Part of a small language model's weights.
Size: width 256, 4 heads of 64 (1 for keys and values), MLP 1024 tanh GELU.
Architecture: RMSNorm before each block, learned positions, biases, tied embeddings.
Training: a variant of Adam for these matrices, 269M tokens.
MLP neurons of a small language model. Each row is named by its layer, matrix (up: input weights) and neuron, and shows model dimensions 0-191. Each number is 500 + 25 x the weight over its row's rms, rounded and kept within 0 to 999. Numbers have three digits each.
After each neuron's rows, "fires after" lists the tokens most often just before its 100 highest values on Wikipedia text that the model never trained on.

L2.up693:455454515479491546424545470481469491518498474509528476455451494512505521531514503471496483473526483524509488514531512509536516501477473494489545508519521524518455431490475467444506542496515508535511463514511474468506497479450516496494494541499526550535486507484558542494506533499485491545492466482446524504520534486492497526521444558485461484540501469491536496526516496501450511476477493506494511481512477498500482498519495535476502523497504462470505504495512493480528494490502491511475503471517470518524478497494505494503487478453501482480455472474480516469471526507506502470
fires after: "\n", "-", "rib"

L2.up601:489489487471495484467500476509472520500485532508517507433511488493454521480491500510434511483499519481475499489552503508518504509515485511486511487505486497521433499478492496517503502496491527494531503507521503507483518518536540490483443463494516502440501503488553485509514473514447509551513446463536477523506457492489497484472441518483482521490487502513489477544506532504518526495506503512485496492528467485501485472537503495512473450445504479538491553526469513479479460513490465482488446495541473523501482424472510484491514451493504495507512552500469501518487498508532535487
fires after: " was", " were", " is", " are"

L3.up633:450502500508534493454536447503499481512538522530480486496476526509476509495498493502522498499503495495470523471511535515530494499511508463503532483482523487558434450494449493479481517476472507502514493509485487466437481511518486551488498490477511520511482497486554542521540541469457492526499478522514519508496484469493487525496469501523527531540464477474504495537474531492524491477483494484523512479534510513484508501523519501573481508489498487514548513466494529486533495488513521509484482461527424525540456476449488507465502513498450475495489519478453517499497501508550537488
fires after: "-", "\n", "|"

L3.up210:482489493482494486473505429514524485512494543478510484493515467525510500496486471515508531474492510448503470491468553523470504474512484431494506472484514521528506489494426554474469506514497502527531459458505502522465480532513484503478496524528519496536492510475493507510533529475506529524478491497509512477451522482518497562555500488527475456499511511508503502508494520474526540514496520495473455499508521488535517500509556502527424553466516504483478486476482511487525452523480532500474465527492497510509505449481518520531514514480451507519509511503473501483479516513471521511
fires after: " on", " end", " during", " November", " at"

L3.up970:482526502500486463502490496495477508498500522499473502489470555504495489515495481423483492486529508481495476517494538504528477493499507512525487512560498508531464478500490525488490525463533489460457510505504498486534505524531560465490549543510487517484487485451514494520496508515486524502472489519540499503530516474490494466475477507468494496563502512529520484546538465485455477502494543499500482473500480475507535491478517519492524516449449436507497502518509504494481532498489556513482498464485475499525531453502514516477499528482465544503478459547534497464529487533500539502
fires after: "=", " (", "-", "\n\n", " a"

L2.up541:493470498564533476524521548476501521493514526484497508486535511516498498517491488534510503480489488494488491449527514525520501527532506453479508493523504490498511511489483499511450489486504474530526480496437480502511557463459485504489520533488468491528471506482480500511511515511510507545484533519447504496509518476505493495553536534503497505533453504509505528561501496511516494487498455482522504514500484542526540513498493510507513504495461483486534515544506490532551498455510492516498520539541480496512485453486484504514508518491490459502482494523419509460499505478490481466
fires after: " the", " The"

L3.up51:499495540508449548539495475480485496487480529509494493513496544488479523522481486525521494511519520470511502510523538492510485482495497514490531447528493498554508508461474481480522515476473509495489475527461474467534504470485503506491497500526464557512483486511503498500533518474510537537497504511487469521494500488494486473563505495496522468504496499514520486470521510497425501496506511477491518477506483541509546522550494506500526499498530462540498524486485522451481489468511487484487476518518488529473442508474454484496495482531494438501508499496470513456511471561536503472
fires after: "=", "\n\n", "\n", " Year"

L2.up538:493509503512510521511569502505516483463582505518538491491507485507504531491486503505540512513515542516510470460501503475526486532441487534502500526465480539509534498515536537506493507482493498522501527497505501479552558457503534501509479458555522501504506502484518470504516520480483497552469517524517506507510534488509480528522498504501528510502476503492460512532468531490497515517492479470482504477528553487518510486540495501508503483491484518456478507492516521463465498468475495578499505457521493507513504461455495517524496473482521505515521542523502501509473450507542523571
fires after: " |", " —", ","

L3.up49:471490527490500523472485525492494482528509462522511497530500508489526490486426510512525498473470495496526518478513499526503483542523512473508559486543506507483499526525517521483486513486482485506534470506461460489482495493494544490510513478504508527513481499458503522505502516491515494540499469492522491484493516458510498514534527493497520471470550458499515538487558502465457568494481462498483524421496472546524520510488495521521531482497494439456519487464428532491465476483547481491493502522457512493490487514480471507491501513477500532500495497506469489481521528543483438509
fires after: ".", "°", "″", "W"

L2.up831:492462534526484497509499523505488496515528525502475507491500510541431501514479498487477506475495504516442472496514525503511517478508488496490534464533529545501495560499453494485504511518479522521480468487472504473507476543497537477526527463511477534502493479509488526566508559466491531520532500461481507498465523516510493497498488496527466496503493469503543497465531508488498541490480493503459525474516509518534491508482475506600442505528516468470518505476464519488542454526484496477496477549516501504507509482432508518531505478525472477525515493498500501491514483506481468504
fires after: "\n\n", "=", "."

L2.up572:474521487548540492484541503489503476482537490528508482498483516532494512477484515495479498492514512502490487496483504521510514522499519471574560509493472509525459499490463478470459513483552486501551482492506507463431515461519512503473510485519507557497493518460545519495527533470454477512464488527496518494439469466485472548515489500529526514484500434479500480542509532486491506488485466499492496471487533523514504484492513507525526447531475556458502521490484558493468478438517510523478491469507473513499497493448487485500501477491507542486481530482450511526503485506510531486
fires after: " |", "|"

L3.up655:493469513480501474492486512489488500476517536504491499503493508518521528540487495485481492508491514465512479510488512489506489487502545480490531486515533496575451476505483491478470508481531501497491492517493521471498557562510543474510520506482465491472481498520496529563488502481508455539488501471525486543527478471507500472485477506533503445497485488501508459530526468487485487492508505498478480472498511481538496497493490499546506499451477475500481520490498523494506491499424527448483484487533492509526493460491496527553498503500503483550504539533522485544491495508463515534
fires after: " (", " \"", "\n\n", "=", "\n"

L2.up894:484467479530493511496525558492469509504492510525466505470524514495486546541464495531497506481456505475478474447536505476502494498546500448475509453531501460490536467496483506477500509504488489496466468516424456497538534491485466495468534539493494507523500477511490502473512494510509480547482531544472489503510495480530504482496522489469506493529486510507537523499522481502481475509509489473518495546535492523514542512539507522478506528480476492513521526556491495511506488495464531501509522511525482493493475432472499494512510507473456478523504474532463503471489476495446435473
fires after: " the", " The"

L2.up776:488495528463479477515506516478490473508493484537472480511516487455480525514487511483491497509512487477489536491491500532529513483553465462499545460489532481533482459466513459517495499477511502510512498471519451477523497508474484526496524521514476541510486476510535484524495527473502502510485507505474490471491488505518486498522510469543502458530484455481529484500498461490542561483477472494499525502476484511480511518488473515522490519525503487477497457466497498521560505485482499520493494533508489522523451503482486483504503480527433481581512490482465514450503534542513517494
fires after: "|", " |"

L3.up882:478492528485502511485497507503504485476517476472537500503504471460484506495505498489518528438483500461511473492470517486544490520501441505468525512488525507538484517498461492498460510474490501477540491505502497467512470517562534492499462530489492558532487483471501512471510558495502520525512520535487506498545549482506491531513490473532508457510490483428528534467501506496501563497493462521495470498523460501531477515496519503516454538505505494452478536426492543514517496510526501537469544519532499522538512466482494515523499509477480546524515518482503500470536473571493498516
fires after: "|", " the", "-", " The", " |", "The"

L2.up291:473509493491493494457530482515523513516523500475491491458513469472442512539482467510523512492484516467484454504499521475506500485526498491496509513490504474479508469541447449550455498496523461499487495484487508482507552526463475541466515534495479503462487509498532475470534499487476516546497513553465495492471490468519494520483463515482486484471468498479489489525534482501501505487503524493551499531561531521476524485492527503464462527490494490482488516534537516483564521489485486485480501520485463506515500419457532499523507515484524492490478480502456515475488499522472484483
fires after: " a", " an", " the"

L3.up239:505500511444493496497482494471516478504517508516500510492496479512522532555493490465502496498516499494506483510511523511486508494510502491494542472535517485518495483518537485489478520522519521495505488499496520470519561550466516477508513499494466512501504483490498507557490472495531446545451494483467482518492451468504493458544489520506481474477509499478540465495547470518529534517506502496463491477466539508526502520511456501525522492463443474479476481501466509484493464481423525494491499497510491510518518476529495517503501467456495482544488519519499505498499524497451507511
fires after: "=", "\n\n", " (", "\n"

L3.up761:503495486469499447525490519530489509494472533505457495524488542492460558536444469505473518477473524458509518503481499525457501525559488441527516505481511482589494488500480524526499516500499483490507458452511505523519536499495484468466566505475478508524470511524503548493483517498486476475472490522500483512512490462502497497503470467506488472513492501479555505495519493513531484469505489484490471528558503510468533496509481506490469502487470494535463503542475517484519506485467496447477539523518496500520499468529479497523508538473498434565465484507491493528482497472421505516
fires after: " (", " the", "-"

L3.up343:480497511492496497503530518478487516460498519538534517505492487531511529498470503490488499525548496468510470451560499545540504506504487549475503474506506498538495504513495545462512509543479474504482467509495535522471534518499498496509509499499482452457495514499527465534497449504485514513496518480530512525504531517525507473534464536458521537498490497540493461575499462546514478510504525474472505512511520494514543489486540521473522481460539440511502467532498463508479498527495520481494452498459533522490458491498483513545515508479487479453494510549481501535443501481504497498
fires after: " was", "=", " a", " is", " ="

L2.up778:496494513468534534512539482497512521490495547518522500488496503509514491446495502496532509502475511520487503528544520478500511492490530488551531489491483522567487505511446517482548507514474494497526478485462466515484489462521566516502496490535491559488509508476521505488570511469465526492497494481486474469449448508479490499543459482503531506517502480499498445474484531509505454485506509501483519447494446484460517495500497478512482463512468480451503496514511502492487488532553479517519451529486507490526461514491519502442488509530513519526492497507514501462503504500518503506
fires after: " |", "|"

L3.up113:519474496462508499491541546517501473503492524520509508528507480476512523557511495521506489499530503482483438481482511543480502508536489486521547482501558531508480506525513457489490501529484497491543496505506537506528534528458503473506537491489552508502504485524497535536495506490516459500499503476481483493500526498515498454551486478552476512494567471483532509472513471521495511529501488503450495508463562523519479522479466510567472517507454526482507523504439499482496478485487542516489504454521516486495493489470508549535503476462500487529477484502463503494472529512504465451
fires after: " (", "-", ",", " CA", " \"", " David"

L3.up181:467487499493490513520504523478497486465493513544545482483487494540516495506520498492488501462527529500530485502506516513540486553485500500523539537512516549522463501480454451515480528504522487515528484550500559494443524473509527479496520490481541557520485495500579503462505530519472457528492478513520531501559502502502487516497483539514497480543525472526484449523482492468468493480483465486473453471489482524502491506493537504483491487485472473524476484466500522486497525458519508510481519442506488511515504485463490511494500483475475521519476503502441502487442523507510484486
fires after: "-", " (", ":", ")"

L3.up540:452489476518490515509507487491516503506541514509491477464486488496499496483533496491515482498488515500501500498510504524519506487513442523496577524485505533537473466487458467487460513474531486532467471443533484496489495484545488454501467473499548521510480509502572501450537496543480509533485490533519508484526510526497494538519514497491522470515475478485506518487520516498503531487476466501481514401486484471464486502520492498497473504506464493485467479471511553518528516479486494537494501468545455524490487472429501513523501466489493472493512565492504513460495517541527527490
fires after: "\n"

L3.up125:510507511468504439480466462482479480500545490500476512474513521529488510518501481510487501491499487521540507467539499471467478482526483494489508471480515478570453497543490437467511500511477530502523495541506493507509506464480477543475498449480515485506513492494533526554489512477515456518503473530497494496470501493521498514488520488539531492454498507449507509496479482497497500486508482480505498528485507517507520503506492494554478480526474491536529514457523522485491491500436532533500520466543486518539491518544446489471515496465527488484515522510479513501515488518484523504
fires after: "-", "|", "\n", "=", " \"", "."

L2.up426:486505503496534521496500491486516492551446512478568497495495499487478491488515513464509495499541505501497485499491517521526501464466481537576551498517506509539473508475491496489473511470505483513478484487466467511501546523530491465500477492504513550492482504441559495468539510479469479511487416494482519453518467500492508508499525495486528503515525484520497505508526492447507517487483460498485513421547488493495501512500518495486488512508480493550502516528502517477518498487485463497479497450503479507494466523443499489475494487490485503525461511502502497447519532535527539491
fires after: "\n", "\n\n"

L2.up583:482504496520504511525497481514500497527484476485492489544465508537476497513502495503492476499515523519519513513444480523522502507462475493515537492529531515490483498508485493492485526474550482538511453541519496458492524471507485480486554481473516547510498502470531514472507558525492466513481486548515523501481510493491494528564494543488516501508544485492487453446508491488459536492480499499491500464499508526494468522508544513497500503488469484483544508469515561501518502485534478532482514453523475505516502508444465509552492469489497498496449526502510507525471486511495476506
fires after: "\n", "  "

L2.up55:476509528498480536518505500488533507496458494539521498498464513552510493499515512505471489496553493509513498495499497478540499481448486519555529482485526539541482511516509504475477518541547484499472455521513526522481532504494436478537500507530473531523494519478536497509510481527474477548500446479512510512529536494500509484535468558492480488508516452518493441487478500500508498487484478498492474463492471485504489506532494506479511490510473476515511515521512520447443499513493508521484471433477492494509548506461490497526504465498530474499501552467529508499515552502478506541
fires after: "\n", "-", "born", "–", " (", "\n\n"

L2.up36:513505533439556490475499485522492480466491504491540486502477504491479513538492486492518509475479463491539490505512537503498478470476502501487518513509476524503450557497481480499498519455465523507540498518450501481515480513479540524506482518476533565519489481489547503498502558446495466541520493482465499492450519500486492509491496465515505496522527484488565510498525495500490525511495541501510495453527489503479507508520468508533452476450470472492490596490530550495491472498521496489471508522504475509516527492521498528454499483493509517540512468517487501468490521548520474522
fires after: "=", "-", "|", "\n\n", " |"

L3.up484:491474533490526458488556525503476513478496497489513498474486454498472507496481487479485513482559470491471519502522512506556494518466490509547521499495491521552492506499504489507418504514541505509484472472484472489510560499514520459489501518509480510487483510492560511468531496461473486527481423482502491498512507506491487525454500522501495510542479492511557459545505482485536505486492518492513542479538504496538511486490511501502484524502497477514552525517469490505466483500508445483489471474511490521529480496473499473480508483491508491523495515491473496490528478528513516485
fires after: "\n\n", "\n"

L3.up7:482520541522532503525504542481497531460521481498504516459502475526483489489499522511503506521524471521438523502485526477512498491466541511525494525509504501530514496493510509503471496511523449518501521517482529487475544472470500506506534512503462474490499532492481480549531478485497513540489486507463502491495502495498504541508515539513533475519492476504557527552490505482445498486524507493523521519520539527515546452428571502523489507488538486468534492476492501466521521495504512500511488494465518500498486507444496449512486487500493453475505480479491508507510445515471502495
fires after: ".", " \"", "\n\n", " ("

L3.up212:426469545506484500454495515491504502499493475509505487510505494502495526531490497484501493505478476497510552506518489507580482495505483495515565489505526507524465487504477466505480523495492470518486452505486491452520490503527542471495498491514500539505466505515522503463514522525477462537505470487502499505538467449501505451526470527484480491544482459501539543519542505474497553450481509521491473474491497498475477513572483510499466480513471489487470510471496512514568515472518470478472510513508443510483484481499512499492488484504512483490477519488441490459507508482537459522
fires after: "|", "-"

L3.up749:472491535512449507464470455498475481491517521487508490503504503502524502519493462489499505464466494425495495489496542507526507502499488465478539475479490518498453492497457497462491508515525509495480447517481508511498500570523498511495470539506464553516473500498540505492520520450495552569524498501466493497514472468512502467541458506509468461485524488515485484484489531496487560462507549490505475491515498472531510507538535488544461482508508467472495558475513515487542496530516490504491479525495456524498516444469493490500494456509500506528506483470470489429525509544513507518
fires after: "In", " January", "On", " February", " March", " September"

L3.up201:510522539475498496501524527497502493447484487494529480514501505514494569494460492466498488507527488469547485497467536523573497572472503491474514540527504507566460513493488504469477505475523471492529479505504457470482515489497514511503504502536482517547483520506502474486512497523497495527506515521498505502533498456515506477512482499475501528505491521504552523535542495469525545492503473510469399475473542496510506495568493494496535450501464478521449472515538510466472487507481511501480514506518469489488508468490473519532501481484471498485499515481479499462520522481507477551
fires after: " the", " in", " a", "="

L2.up390:484500514480472478533541562509514514511539527519519517482498509461498523500479503500503511505514542507474511497478517515475496441518530493527513505519478500507550511535519496487542511518458480544498518456478471475560499460489504496496513448573491485491485507493470492511543481505505476484478494502461483495492459494510494502517539487486521466527493478491475539480522548478463497512484489499495536490526527476523504501462531504492509468568532487470512495457459528485511493540494513523483482495486512501501452511453486479544495532509479450476508469500483487512479484508541526487
fires after: " |"

L2.up259:473486482511493494523549568504497517498528510516541511526512533519473515496507475520536508513513520495468459472503528497525488455514503501456477460504476504533534505522502490469499499463467509527481494487474483490537517452526492510485487473506495462478507489502500535496537473481467480512499513490489503513490460517530489488523535555490503519568487520500454482529471486515557503498493480492505493502518481497507537486503502534519506483505489548495535502530505482518545501526495533486504509460505498506492438488457502515567498505469481464517509520521503500523501467502524514442
fires after: " the", " The", " a"

L3.up600:471488519444569512512521553511483483450492518531520487541505555507479509487467492522524500465523524507494542489518534491518502498538518520519526497486467499527493502490505507489475512500479482509504483478486499481547534494537512507460472452540503532478479516477504518447525523443453457530490481539521496463524480459497455488490480508482513520521540475464500541523494543518493517474474483497488507487535512537532516541523498496490528492478466468480463512507476505497541503493525479513465531513516483514504473507509496489529499468487480459503478445497495506476497476504556548513
fires after: "|", "-", " |"

L3.up803:455498524495507506494525548496522502507510497530478481502516510500502510505551512487483501473481452514502523518480501535505480500486500481501513517499517512504483479500447427481435515462519517510473507493516474493519496541514504499497448493487529564505475521502564526449503532530467463551479480472507525508515531501505511529463475521513454506585511489497511493501453499505521507443476497514537500486484486486506479491513519477469509498525471537505549511496483526510509530508521491515482489480521465494542532500467511488481493433464493484537514450499506487503472563512539541506
fires after: "|", "\n", " March", " Total"

L3.up260:483489498509506465496458462486489497497493469497506502523465479472566504524489508462485487469480489482517465495491544511497509481497501461536504513551490529485480452486522558491469519502492513541532505493513488528464486508547508452489484535540511510506482504457507485479495495492524527501479463538515490476530501484518488495532518476481470492488500490452516461507525514473487514505497551505492455504522496459522527457528549495490510492466501412495460469479484528484511481515475514492489501505434499511507495500506497465491522513520483545508477466492517508451518505508455490548
fires after: " in", " on", " at", " of", " to"

L3.up987:508488546463526508503482506489479499446498511517527500512510519504451504527468493495493511462538519498483517495505520498532505502510485476503518487502485563516499521508505494492496531457541468513501502519481526475478519471492552494493513504505488506464466497477498494452555509468475491454511449491492497483580524514503484487489521511504523438523521475473521481526521515508496497463493499491498496496529531552543522511480515510494497516511507476537514525514491502473528493502471500478480468530459489520506471477452506488544494530551458441538481489487497496520547478516527502460
fires after: "=", "\n\n"

L3.up472:513510541455458540510477482502491499465510510521502502515520511512528537496483489503528497495466511474529530489483566550471497521518532483499521527484451484515454539504464477447505506447502481478554490458488451501413501523547529524504442473516484504504483502502525514555545483504485479491515499499447490494494456449512515493528491484481520502493486517511521545520507537513501494466518518506477453451499480492507540484509490514496505460525523461459474437496532492492487470500521502490511487543510488511471474490511495509493509522519482492476470523507436500455460519489513504492
fires after: "|", "In", "=", " the", " of", "-"

L2.up791:461522538505504518503510521493512482510517467545477493520497516456481483488531522513482491490484454539486518497488468522503510461476479507510515501502513484470476482500500452549515499473484497510527466513497471447528477492478540440472474457485527532486493503516527538496493563493499470573490493533466514502481459476496523523500516509522477527485519473485509553468542544482467548475475480492527518517500457491502456518515492495540514500522471517496537528491496530471546538502528474501499489481520468488496505496453491485494494466511561482480516479465491507521517507469569539487
fires after: "-", ".", "|", "\n", "W", "″"

L2.up256:446493498449510507472534512509496489476494512541509496493499487490496506538484508499509504444514462518534470511462519515525487491465430511511535508515496516472497501509507445544506522482487514516534481471480537502536503514479531491481497478520502525475490501520559505479510556490489471531483488485497512460513504488498491547529483506500468498527577485499511493451531498520509528512484497498486502471521481533481450485510525498505495539473465459492517548485477544485461517472512413519481523474507499497532505504478493500538503496485487535504483461490514498536489517538523463469
fires after: "-", ";", ":", "°", "″"

L3.up158:463485495514492506509528540514529500479500528571506504519491515541505491516528497492480509440491460511485480507489477505546489468538472510489500464529513518544486452527458442495508522499486496504501469472506520482482489479524522479484500492516555530485517515494533526477507528531451469517474475497512521499507492519510482494482481517502460524548487493478515462480469491495494472450476492483508512458467480512511500501518507499512515541557466505532523504507500518492467537505554541510484511509503492515545517499467488490503495487483487455505494456503486494511477536501524515485
fires after: "-", "|", " Total", "view"

L2.up439:491521511498523502488553483503509496482476498472472517495514455534472503497461491504507519501507548462473464488538545505523508525542525459526490512539456495535480475525436495493466499472538510468505515474501487495503529522520480525450538520527450522505489485469511484472557514432493524478459489572490506491505476450485479521476489483501493530499475519507499496515512495505516484514518509501516491528523542543542525515470543486517484510469495497492496471495462508514537500478540510554493513526519460503510512458509479516500509513497511557502504509505493514496518503513469505482
fires after: " the", " of", " a", " for"

L3.up900:468488473495495517495539534479458500466517494501504497458504505510487539515490482526493523489498496482472472484525497477505488475511506491475485472521465495496571493495503467500516489504487498498510493532468473492533511481460486537454493517511485503478504471508479484499509509493515487499484523499505492527576501465533478486518527500454530488583514504513501499528562499497479467509504485444486484533560517520541526487521529525486510510527495512488525545527474494478498497485477450504505500548476489522499471458459513513561509547464504463474505497548493506519481430514499485466
fires after: " the", " a", " The"

L3.up463:465499523539500520487483475495496506487514508493515498496493482484479473506494466498540529506499528484495495496516554475557480491462485544513501512506508532505476503513486463457469501466488457490473493492455521490534522476507532473487518490486506532511492490483510502482575525505528540556491488529473507476513502470483514501489503489492514455530499480542490509540514468458463527508488507507487509516549462494509522482471544520535492543491527503506469509473504512495546524494491511511496506448506465506509468480460498483502509531491493520496481490521472501442545445579516503533
fires after: "\n\n", "\n", " |"

L3.up226:471479492500524474459512485492472510509512502544548482477455498540504521497501497510486505420537503492511495490498498505558505500503487509486506480524537533509454514508466495475473548530504497502474458526484526480467481464518514513503478529504525498472509515499501518497495512507443469532478469520560509507488491492516481479485454520488498535531467483477507452506483462450497509450485535492484447475504468518482513499481498514501522490521486480529537543538502534484495506519531546507434498508496499539526503459499504495492505476484499458538460504515510499549494508497492493501
fires after: "-", " was", " is"

L3.up992:465488528427509501478517504505490489510456477527499482527487525502508518493469494488496488488515499477523478500497510501529509535520501459539525499504507534545493508526472561482494518507477471511530490492490500447515503497489513529483524481518522520505481488516500494517508516458470444474464522505517490471484562480515474477533481492509517463514496474444517514527535492490514521487481460516487450493517495520481504517514487496496529469503481499509541463488482548483512496535473533514417521511451496542498476506557473478520491533477511457516452500482470511493494521496514495506
fires after: " |", "born"

L3.up865:445488528517461499480536483503516470502472519516524480477491532491528515513516480479481489443490477470558490521500554482517499490478469506518557503498453526512454509486450484462492518498518507505527467469485476492508496535524506487491483513519485550511492497506502470515521538504496492545510483511451524484477435432505494455558450541481461479548546501515473522496536498502477499481485512506489475481504465480505493492544509515486490479509445460489498485510523518450523520484460480513478478485503444527509484441476503506500493453518510496570488481487467500461498525480520519505
fires after: "In", " January", "On", " February", " In", " September"

L2.up363:477512549483478515485456496475505493462480511535482523494489517538469523522507465503520494500520468486461557520554558503526475481510510507489515488494498515561461502496468492479485497512501532509493490516427507489482498542475507472506499458518491479521496500483486497501525470460496538573545462484465514494510521501512506459516476522523524530473512498522540508505505500480477542477522498499475508499507488516498509511538499511560471480492521465471512536498508518475534500526481527485470494535505510509504522441480482502496512494481510524478488523509474489491518499532524473538
fires after: ".", "\n\n", "="

L2.up584:490517489521452478519497506489532493517516515510503506499469543509449506496525497478522501489514516517484452515516514512517491474482487524540529511577522496508500504496486485470472516475539497540448477456512427482484503472551509445483479507491539525488495503488538511475512491514474487519482478536463506517480486504504503521476488555477436510534497507496486476483467495486534484466490519495496496440489484482466514486506521499491514492564464502511531522523495519516531509486519550495497506446503424497479496484434515489527502465495500442480497540491507498472474537515512511463
fires after: "\n", " Bronze", " Silver", " Gold"

L3.up832:476455501477555550504489503493459501467528496532507476503497502540511497484438520479534487513468556473505537483513490496525507558496533487509505509518473536510537485497504544509500537509473463536478475495497512473511505483526543501485491464565520522494474493504492529483511496502487537490485532516532513492543517515529467521512482483461525465496504490480508503511525511489466536518488491497484518465507538527532520511504484520504530511478536510459477496479501511498457477569525542514461521557466508531505513540514458486511506493516481525505492488506485491506460451508467468540
fires after: " |", " 0", "  ", "%", " 12"

L2.up774:513502480468535470514501465505503517488499481519514497545486529514479496539512494415493520505511498477497461472469479481498497527500508474489513490508513495532481487523471474494492521446484486494496506512529521485440518481512505484499580438467483470475517486500483507530490486526478515493480490468546510499509494494519481513476481495566476489501465501480467520491467491488464499494509484467507524472518523486507503448477512503523431499495502505496496512505506531507511506460533542488502521502546494529527477483478464570551486510514509536549505543533471516524498475526521554530
fires after: " (", " \"", " int", "-"

L3.up957:465517518475522454532516459485482516449557508533514504475474482471480485520514503494531513495506472513480474509501561470524482490522493504503503528480494510545459502520446474481521500476430514480517508491455556530487488485507535492510511486486508499504497497506528532503537500480451474541521476480492492513497511514488511515499479485506548508522486500475526523483530453480465530503496500489489519471544480515500508504508497495520442510497506512485506541522494551480522502498526518509493518486504495504511461475456499496499502553456451509510474510503477491556491496554498493476
fires after: ".", "-"

L2.up510:475502514472521477552508487499514512445481509512546506453481513506480521504530505498528501465530516507530460488533520506527492481485495503509540512558474503536505500480494537511470521454470529519545496485494509479476526487519448530491499477509540492464495466485490462547509496494500441514463505523491514502485456493524499499527544513530482511490499491483499476523463528455499507508486480497502481439482474547475506500528527500508520490494430515495521489496519524473522504456484524501478554482508470515534530466513468478579497520524473521476489480492485509511464508507491488490
fires after: " |", "-", " (", ":"

L3.up107:484508555484521483549504503504521505466523517522497490510491534507499499514486489511521504499507493480504488501483550524518523489468488479575536545470499538517507497538477538527511505482434477519504467495455556496455523502504497485531497474530533480504505506515503534524534496485467505476494491489481519504485530492488528457566505487519508454518513487505514441501462496463474527479490473493464478450538507533478499482510483500497458473498487501515532489482499553461498504495505495509497509441457520488495550501503474506522504527483464505514445459512481486534442503503480476535
fires after: " |", ":", ")"

L3.up800:444497503465469507478507492477506488473453505543476485561504481476552522489498487501490501473526454489518497499490506507539504509522502438498501529497523494532538491498476469483496495508526490483517526486502423492481437496526518535478481512484499492506477508499515488524516466513446472535495477493520516499567473423497499489486472511479491480535498475489531552533492522496476487493485485494484427507524494491487523483509558516475527495505477476468503452511491500491522556527526486462494512547522468523509510440519538508509486517496523504468487492514499485481483492503497553484
fires after: " one", " the", " and", " had", " The"

L3.up570:486506496474502456489483461508496489488571489513542483513492503535488497496505487484514487503492501479535479504483544511505491508530439479520506489508487480550466520531459508487479502471482489486513471428504509529515505540499538495498559479488525534535500527475550518500524500473481512533506465524460519502460473485495510554523487505499519493505518515477538501497535450484510514500518466510504541504517477492453518511526500484504409464510467488474498492506526528509511495489510461503473545486480495530500456509509486506473502551487479515538474490497424485486471517500478502510
fires after: "-", ":", "=", " is", " a", "."

L3.up355:512499453500535427512518479512497526482512526492464501519492499509475511536496497478503531492467466484514433477506513498489463478534532462470485494507516524536496459511490473507470493489478508476497506464488530511495494506482492506477549477478509515513506487496513526548496529501504478470440454503496487473495532495508492507484538472528489481518468509490501503499522481499509526515498547481484482495528510494516526436500486496532455530430460508519527507481484536472526481513492540491483531537538536522517513472496482515592504513485468500545511500504499512521521535503476518532
fires after: " to", " (", " in", " \"", " on", ","